{
  "num_hidden_layers": 9,
  "hidden_size": 320,
  "num_attention_heads": 5,
  "num_key_value_heads": 5,
  "head_dim": 64,
  "intermediate_size": 960,
  "vocab_size": 8192,
  "hidden_act": "swiglu",
  "norm": "layernorm",
  "norm_place": "pre",
  "norm_eps": 1e-05,
  "positions": "rope",
  "rope_theta": 3890.0,
  "rope_fraction": 1.0,
  "qk_norm": false,
  "attn_scale": 0.125,
  "bias": "none",
  "tie_word_embeddings": false,
  "parallel_block": false,
  "init": "uniform",
  "init_std_qkv": 0.0324,
  "init_std_o": 0.00764,
  "init_std_up": 0.0324,
  "init_std_down": 0.00441,
  "optimizer": "muon_variant",
  "learning_rate": 0.00128,
  "lr_mult_o": 0.754,
  "lr_mult_down": 0.7,
  "beta1": 0.9,
  "lr_head": 0.00782,
  "max_grad_norm": 1.0,
  "warmup_steps": 200,
  "schedule": "wsd",
  "decay_fraction": 0.88,
  "decay_shape": "linear",
  "final_lr_fraction": 0.1,
  "batch_tokens": 65536,
  "max_seq_len": 2048,
  "doc_mask": true,
  "train_tokens": 808800000,
  "max_steps": 12342,
  "dataset": "wikipedia_en"
}
MLP neurons of a small language model. Each row is named by its layer, matrix (gate and up: input weights) and neuron, and shows model dimensions 48-303. Each number is 500 + 40 x the weight over its row's rms, rounded and kept within 0 to 999. Numbers have three digits each. A neuron's up and down rows have the sign that makes its largest values positive.
After each neuron's rows, "fires on" lists the tokens most often at its 100 highest values on Wikipedia text that the model never trained on.

L5.gate171:501460460534464441476523545600494519509491478517508516470483508457453462514542445529532537551485517525528542487513427477599472526436437448542564458469499563546536525547551518553461406520406550479488540476505394496471478502466536467507492493531537510444609530443478523524510475527455458565550524499432463460507479479505492498437518475510477542402436457523506512524496495535489484492449487497440418534512532505510451549486575476485445513446470613543450489552404487530505555477498541449469510426480497455570509524436466533522505509479550512527495522478487509477474483496483486569434549461500557535504497516531512432498516593496522474525515458516496493547544478484527524486545535500439502519450512563534454485446513509518554493509493532475474540532532495567556517511466484
L5.up171:538558518455482483503525507555494573474503422476416476475513507475460481471477411537485428487494489595504543519464485476496422482508440476523509504485565467509523577531498554519536475517489507421490564499467423561437502542519443532551530533509522491421535592516476487476475493562449416521565476536484480564498527547472508416466586557490527524423524582479421553562507570414562499434526553523460495520504508468475488464507510537464444472490485522493481498555516489558477481499466569501503494490504527508459467477523505526485454557510550577441491527525471499466478571564540551551468515534485530466488468515494465546555484455451507467465480547449482504505480531464544445517545501468533517510499609504523561494521574494521554476475580555530509456530547545519509424504512507
fires on: " |", " on", "\n", " /", " ("

L6.gate82:579479543499498468573528488441532558482482545513454467487531478513526512561476558513481463462494462426476461487532482500501519519518448480490460533503495489530586526512464486457508495480557434515553547445507526540586594547471556403472539455517471497475486508421559407547521494505478505531523529518548569501497485460522495540518456515521538558507533492531495461556528514551435563449582665521517519471519475526544465537538489467536483505488526486489498527443559484545509536563492567475511535554475447489468525504457492477479522456533510497488518505452582519497514548501424453480509508482462435531497470475436549474454449543518500485536534479610509481512460535504429471490510562440508523553527499435521515512496446605500492556497514464522538476545497477533493495468510462
L6.up82:536522494517521474458548468570508539495550499554458543487493509556533528472530483476527483498556479508454554433492509501429485472499511452561459555625549539554519433558541478487592528494452552533508489505438438467543476497586532498519518503502513525474476427498456431458486535446494498551507525477457503464452497480488482539468463518442388515498516495520524525552537474516478469451505518486472516452502519511546479523503485473500514504449425479516486422513497477567494402516492503561477549515507540520360515530469496414510515449494487544562445550531540494485552566507480458479503485487465465544483539534516545514462499516475592561463441438585459540527529509526490553500522456546452540461588525469530532471507510478548510470471427533473492535504585475547513462575542480
fires on: "1", " was", " is", " (", "°"

L5.gate953:469520548553535530503535433538499523490483470518501516474518479596561488549472446472423448556512591497490515535525465472544503490449465524476590556508501481465485496460509449539464537497496538453476517493575531519469487501493521596534485460530514543464390459516465560460473505538427489503489583387461488482551593500448474469486496487484449488516565542533538520446486525511488542580462491516493520431485418528526485547479496488497509478389481512506464510515501484510503550563408480514481525491497497410526519436546464572520539463526498544523448495432550440564464484492461464458529573456459561497591545523472516500428538451466502511444527504520489541453478471463503501478468459401526456470435590484543510485512578539482517437479575486498523505565468487498459535489486427
L5.up953:523480507481499531504497421487495509473491462501492530520550535563528477554480516592446548482493509459516522518528431499497535589450485435460508528446529496561439511562452442520531531527537534516488544498522468451498474453499519543519523501539527511415453520459496509546472515502507503471470535549528470517546608479464555465524574489425563516454494471470514505479466552528548514540493553472533506465494527496465479434510539446487564588459464547560502515454492490488547460493420448478441472500549493523587532466495528515520551488509476442611511577518412456569453452500541550434498443395497483495535447606496496472452507546437553574533455508543501580502462464484532478513545470557523412500505581476495547445508486581421521555515484518476492438475505582542425490513531443
fires on: " the", "'", "6", " was", " as"

L5.gate439:487449567488570463542537474462518501429539559535581565526465571448543472481482407531465479526495481498422554471504428446507480511555452522527464525481496480530457531535460529494452518506522539457543513504565553473552465535483502493520490448475538553441496508523517401563449467500506581452433553534528550448526580528501474505516530509475515547528462485501424550490420487550495459510551452501502545470534502483532483565469546476626497489504484508505499470477486548546568441474538458562512442467484431436578484461466478508452547494478503443520527502521524511434479531522525539444541545504518451562456518540530508479454517608487540508468517522469496490447462536427553431515494458534581516542415457558557452450522513591519543525444552472491571498432486456478552541545514513
L5.up439:525488525506551535495544490492579502514527494510496494537505454449425439461509418567515467483494445580499459400484491497512470530524508478506435473570441473503476551520527489497521573491454474455521501508479480567516477540511521464477504436455525448480543497530558464543556546492525524474451594514503468466456500584499495423423576466464488480438523494532468526465511559474469516491548502520421431529551504467436494513500552517492508519454493471503584552500460501553495470454482486455549517443615450535419471495492525508433454499520568551490540519519499469508454481424487548516464462524492490458472502553492581481470537550475517477476549491534487491505472558592528531444538574529504463492493523545458484442520460470483482495506501497492592452529485478373604516501444509
fires on: ",", " and", " (", "/", " or", "th"

L6.gate321:438495485503508530499483544493583490458508497500457524459519532469387478521565472474498423582483515531541474520532562440520389506419490487503507537548534487524468566504454439444488478535456598527532552476508554464482463517511438492472555557503552466500458611490491510458518476505492528550532488540461473473522483465531576465474529399541488537477488425548495499564502451511496489451476457526511522483497454500465442527556516543536549476516456511475498519505506492493540505507531525459476524528502516517519485505471471562529521536562517507433540587455504544480521526556506516433535454430529521494534492568472578498521557494483446519494411398524523476514461477480594465527531525499593471493483535548540524476484503456456526403581492477497526531470502461504465562470533526
L6.up321:468577575450453445520515472524497427508504407482484489518484514521460536499553445415540523570470555488384447408422445521483487447494474473530538471402510583487552516504459460544472537442557490470481469494454514551508455465512488481485453438435487516494436493493446532524472445506513467457536484457548479533581545501474516504507517494453506464549538503500486458508473547549513504537409478507465435495502629481530502478510514455448520482417514417496501551506521474481488490492448482510551486561534523487563492520486529460461532475468452421482517503572493498469447533581500479504481464458468544507563500548501469506507534497521532559570533503567535494511513513498509442523482537488479479495494546545448520442506537494537519510493577477403423435451574493498553476473501524
fires on: "\n", " |", " the", "===", "5", "."

L5.gate68:509553531434445531497520562507525490459468525479484523510468459510526517515535561469452487487486531488534636526470405492496461489429441476547520478477476460568458573470525412539464533533479552509478509544466484489526546462418518552525516567456472579505484419508549535467529510529473499450463583442544561522565533521433486476461507514537521422444491480544510544461473501482536476489510518484466445482510507488533489544484519435632468394529531520501525488473500531506511419425532465466534485529547439497500494526455429484472487469494515500492489497472465496497525559475539459448576530549536462520481485485467489525462487534430475517493493515470403469437525532461536460520450456543537554486512525525561557539506482478536423496466506459577515493445474452454556517511465477
L5.up68:550486479449464465535420512485539572489552489551497495554576515472485561480462534507522493485475490516463496462456511543522469511517558481521533481432419444454524502536497522581556484556512509494530529508480483499493468525485463429446544491451476499528521454533507493462439569540514500630412554474508486447424540447452561540430544498515561528489466539478525487516658512505486531461501489520543552463411484442506510460475567489469517491456546523554540514530465511598511539529414573481470458471496469476530549473467471437445481509476467540497475440500444499477528469546470491496564412486512494478442518459524512500480485497478479497553597518571503447528483417507484510520532498449519466531467545522528529502497492472519536472477539510526533504527459472553492549516432547
fires on: " in", " of", "ish", "able", " under", " on"

L6.gate348:504539537505505519556438624455495544491555536521527476523485484513527535457552452541487462437529506471489495573437497470492488524477436446558495457529518486554440454520481490473472516424551480490489550457513460480511512556537544439489527551468515459468479446462479483509559477554493365559429558482451444527531597399487555556529545542458464479526534485477529533514553457515489507526519504583407520482445432503514522506519463482541527551465609462530518518492458458495496504553554505489487525477514538565481484495526501400520487455482534562539506508491553511537558448496457513416533541581545521506401512511490508500521470548466505556496441582539496515454472530471446457458451522494476585502454446437573456520517501519519488459446522441502506556536513489458524544485503565
L6.up348:463573417447475585510519495536526495450577453454494553463498444491442457499529461527519549479429511487489520517457477572568448497508475423497521541528478483475493521512423533540482489460513513551509470504471509580531400466450607504469448454531551575497521568457445407528565513546513433539478579508599423519430472474484469490520560435488473486474461426542451555542523540487479505571480538574504573477539473502456559564441566463495493487467574468517468456506483503542507462532474550443472483512550547473499488579459516514427551509506527531468529448518447489453471421540472495504496527569472503418513588541460489473541519469502443549487521539491557449478470526524482545479502430498534537456457545493561510477496518531490508504495530510525505466548483447523504530448500499
fires on: " to", " of", " and"

L5.gate244:535567521558633482577477460441404502496505471593469509516473489471550486579586495500565586480584440517516537561470477528478508462473481512523539548482524486515557422573499595514413479512507554469512542539562539501505425460508501434421511519501487496491544541491492493468457514519518497542452511438504438587476483536546460552516498511538423495487490498512577533517457475506481453535496536501475483537576477568474533467462498490479553527464474598491519477483485459517478485496531486465505522527491505475520501442454474462562489532501462510500505447494461498481551573497494513522528482489449532457454492514441352509488553490462491520534481557530469450551517530525443547557481511577418508514558492485476509520535492509441517513421473518481496463483424501485471380464536503
L5.up244:575478581464541491493507470482505558437476498505468476502547609526519454452500432439569527473476509476498527454533485524513501505530491484463448537445483469460518559516503450505558516558493433543455529517549484576458499559494492456581535498505537476530508582485502595461416488489536542455505512447476460524503432519506561463568496493457499481426532502531559544526558465529468536491495508491470442468471485538572465434503532463495525577569503459568393519496512475488460395515485459525526431504534447456539491616501472507505486494556483440480434473531486542511501512555488514506529542523483496483534484487500520556525468478523463472492584503469519504465538526417485532527524422585458477508548447510568571477512484474466470554476529490437515494436574595465469561528485559
fires on: " in", " of", " there", "ed", " on", "ing"

L5.gate41:527485497550488464532598524544498538561475509416479485504506488503501464563517517425453463473456514433579509490478428436528424468508462446495491522502502529489569479506564503491462464498515501475493485493465479538498502476518524407449546465499430434486471483479458448486473465554480491504508490504446486522500581563511530534427498481511520551542500532527500473537485482526567500504504525500474508445460486497484498486537515531505533505458507489513455551485534456466498496546511498460487426436569502542446518533505523521476465598549538525527549552566545513515535527503469541551516538507510541505539548534500400529532548501436528535500420479592500496562476577490509509408573547559511507507419556426461533510533571462463555479466527516517544492649509518442469495550533502
L5.up41:493527532512486537488530517525636488560462481447517458482511513537488403484501517459512485490443532465528577568458449494551529541437514469537492518441541435488540515530474450485515520406494495447458460456436454543568475510590569456470513481487547477411480435560510508453466529470486478558552525463453431528465515517516521517532444445520485579505487421518503490450489481513474571486466520473511503452521455538511515531514521510511475474518497463498495549470499432523491437456505570517514513466496571404476549524470507500449515592504516530484546409414507479534530522462525494483464478483585459497451557449501522561570466507525561526569471531489487553516481495514508413479479545461461526564505522457511454535459496573533467497465504490453551486537475516502502448463505486
fires on: "–", " |", " to", " and", ");", "%"

L5.gate695:468512475470554495448517476463589545473557487492425457548468586452476506524504538477484533501456500464554484535558488498585523457608471525467478465542486570526487492467490471483488571475517528526437600532531454500529541511451556550485482480495506524512440472521488486483516496503459506482529537464497597479520459541540573533521404540540456477492531483450536477506477522586509522502626559471503525478516473464497464600439513454561479549452516465520414552480503553438398536538507500423493548512475496531507449524492567546531501518489531482422473475499453456486528540551434450432498504431489546492529469446466501520471517466515480559483545501565429584465520456486483570480463436455490426466528481526494539468471485550423505531537536523515470531434518425520521475535563510
L5.up695:463465455495515525424476486453553566478492440512464567478454578460477567486493485473423506511459485431559509547501480491540593463548517493523524498433477558518488556464475565533516553434488551491409539472511521447488515484432528555477561488516487518523446431489538489501518536498475463454526482497508507530544507481449585469471500499517451483452456461445516484553440549554456520545483482500569515503517498498470508482495486459517512489387473463574477525439460470510482482475460425444460516477458540546501448487519470467564495531521447478556508490446488497399496511445441498464513521444509532450409526472469528591470512463516585548499499425493433556484497457517491556532528493468499486434524505473549491526471507551456543583539533538484499548494490490476502508513539500
fires on: " the", " The", " was", "1", "The"

L6.gate716:526419535540430496511490527495528547529487510499525534498500515468535479436480575479505512497490530477465454495427493504499499494605480503478475536509498521577460562603498454448522452481453412477477510505505497500529470541555514522521534414525468540522489499513516511482501494571444487460530464577484489436489535508561566518521431557503432606446491472469503464495541478561453499484499498478508486404471482485426510437435520489574461461519527477516468468471490510467510493468505491483440489541434506467398576503471485461502424456541502508494510496485527406564476498520504450390467481554494416574513497423519493488451467551528464453496444464509427466497553529506445400560481418462464398438455458531433508490495555521517484486485507497465484481472528499562489443449550521
L6.up716:469556463468480510556529498512561493528390531447521589469497503528507459458473494493499471494446498512518485504506466503489465441516483453475484553526571495534497484497564490543536487466498434498510512515524557528556494489543568506443495540450497411490504564486436510516556453554476542465544536528496483454521524519512532500437540480554561469571397489472440438498496450498455435466518455542522554527481460455444560500526585525432475445495611455419476545493548526504534481491500528563468526544500539494467456504478521560476496473491467519566586462477473516476455477462478483503492567502476487470553571530508448519520489469484518557500586482431493410507467472639512465451503497519482500515498507472484509487477446505471490543473561545491465440486454495557550468445603442
fires on: ",", " and", " |", ")", " or"

L5.gate657:449520515484567545482514486493487427483475505489490486480455489532514470540539503488396492558466434512494477518485511528547544539500489487520508471485468533535470532482457427498497490481585518465459490559486434558496534512523457550476533532564503476468456532481537450471489489458546530517540507441517611504504481489466582535541499464480463453498546499511493540471520524485432457474571550489497496489532519456411536548474530472504465493448475498442551528496473491490499467492427496479501496473507448522569482391487501523486515531472452426464527544496500535500626518475476501496524583432478525500560466494551542506539542448449452527481552473503410496542551574450525425459505556494545523475511514560520566505481536502511460513504531463504502520462525458427366500425562502
L5.up657:510526516483521537438475480556546527470482443500507548531508440578432374511510511529475455526492553566486428515413524527458481410445488474545542484428500505526470520525480469544503486482493492540502504547484522585451465461486405515473477527507534557502480592490548533491485467502529546534528525532562506495416481526495538518553464519481516522485514516473498518480507550544531455487530509412535510501472524472541499500506537480471427560500503569416487546484519502481528517417554477553428561505528463445579485465528495537534568504519502478457522431461474534487548520569462498551520535467492533466510495509488581493534552457528476524443545503472491494527517423434469462443483430477537532457474550509474453482442519439580462470579472449502453508510507431484472543410535474
fires on: " de", " the", " per", " Le", " |"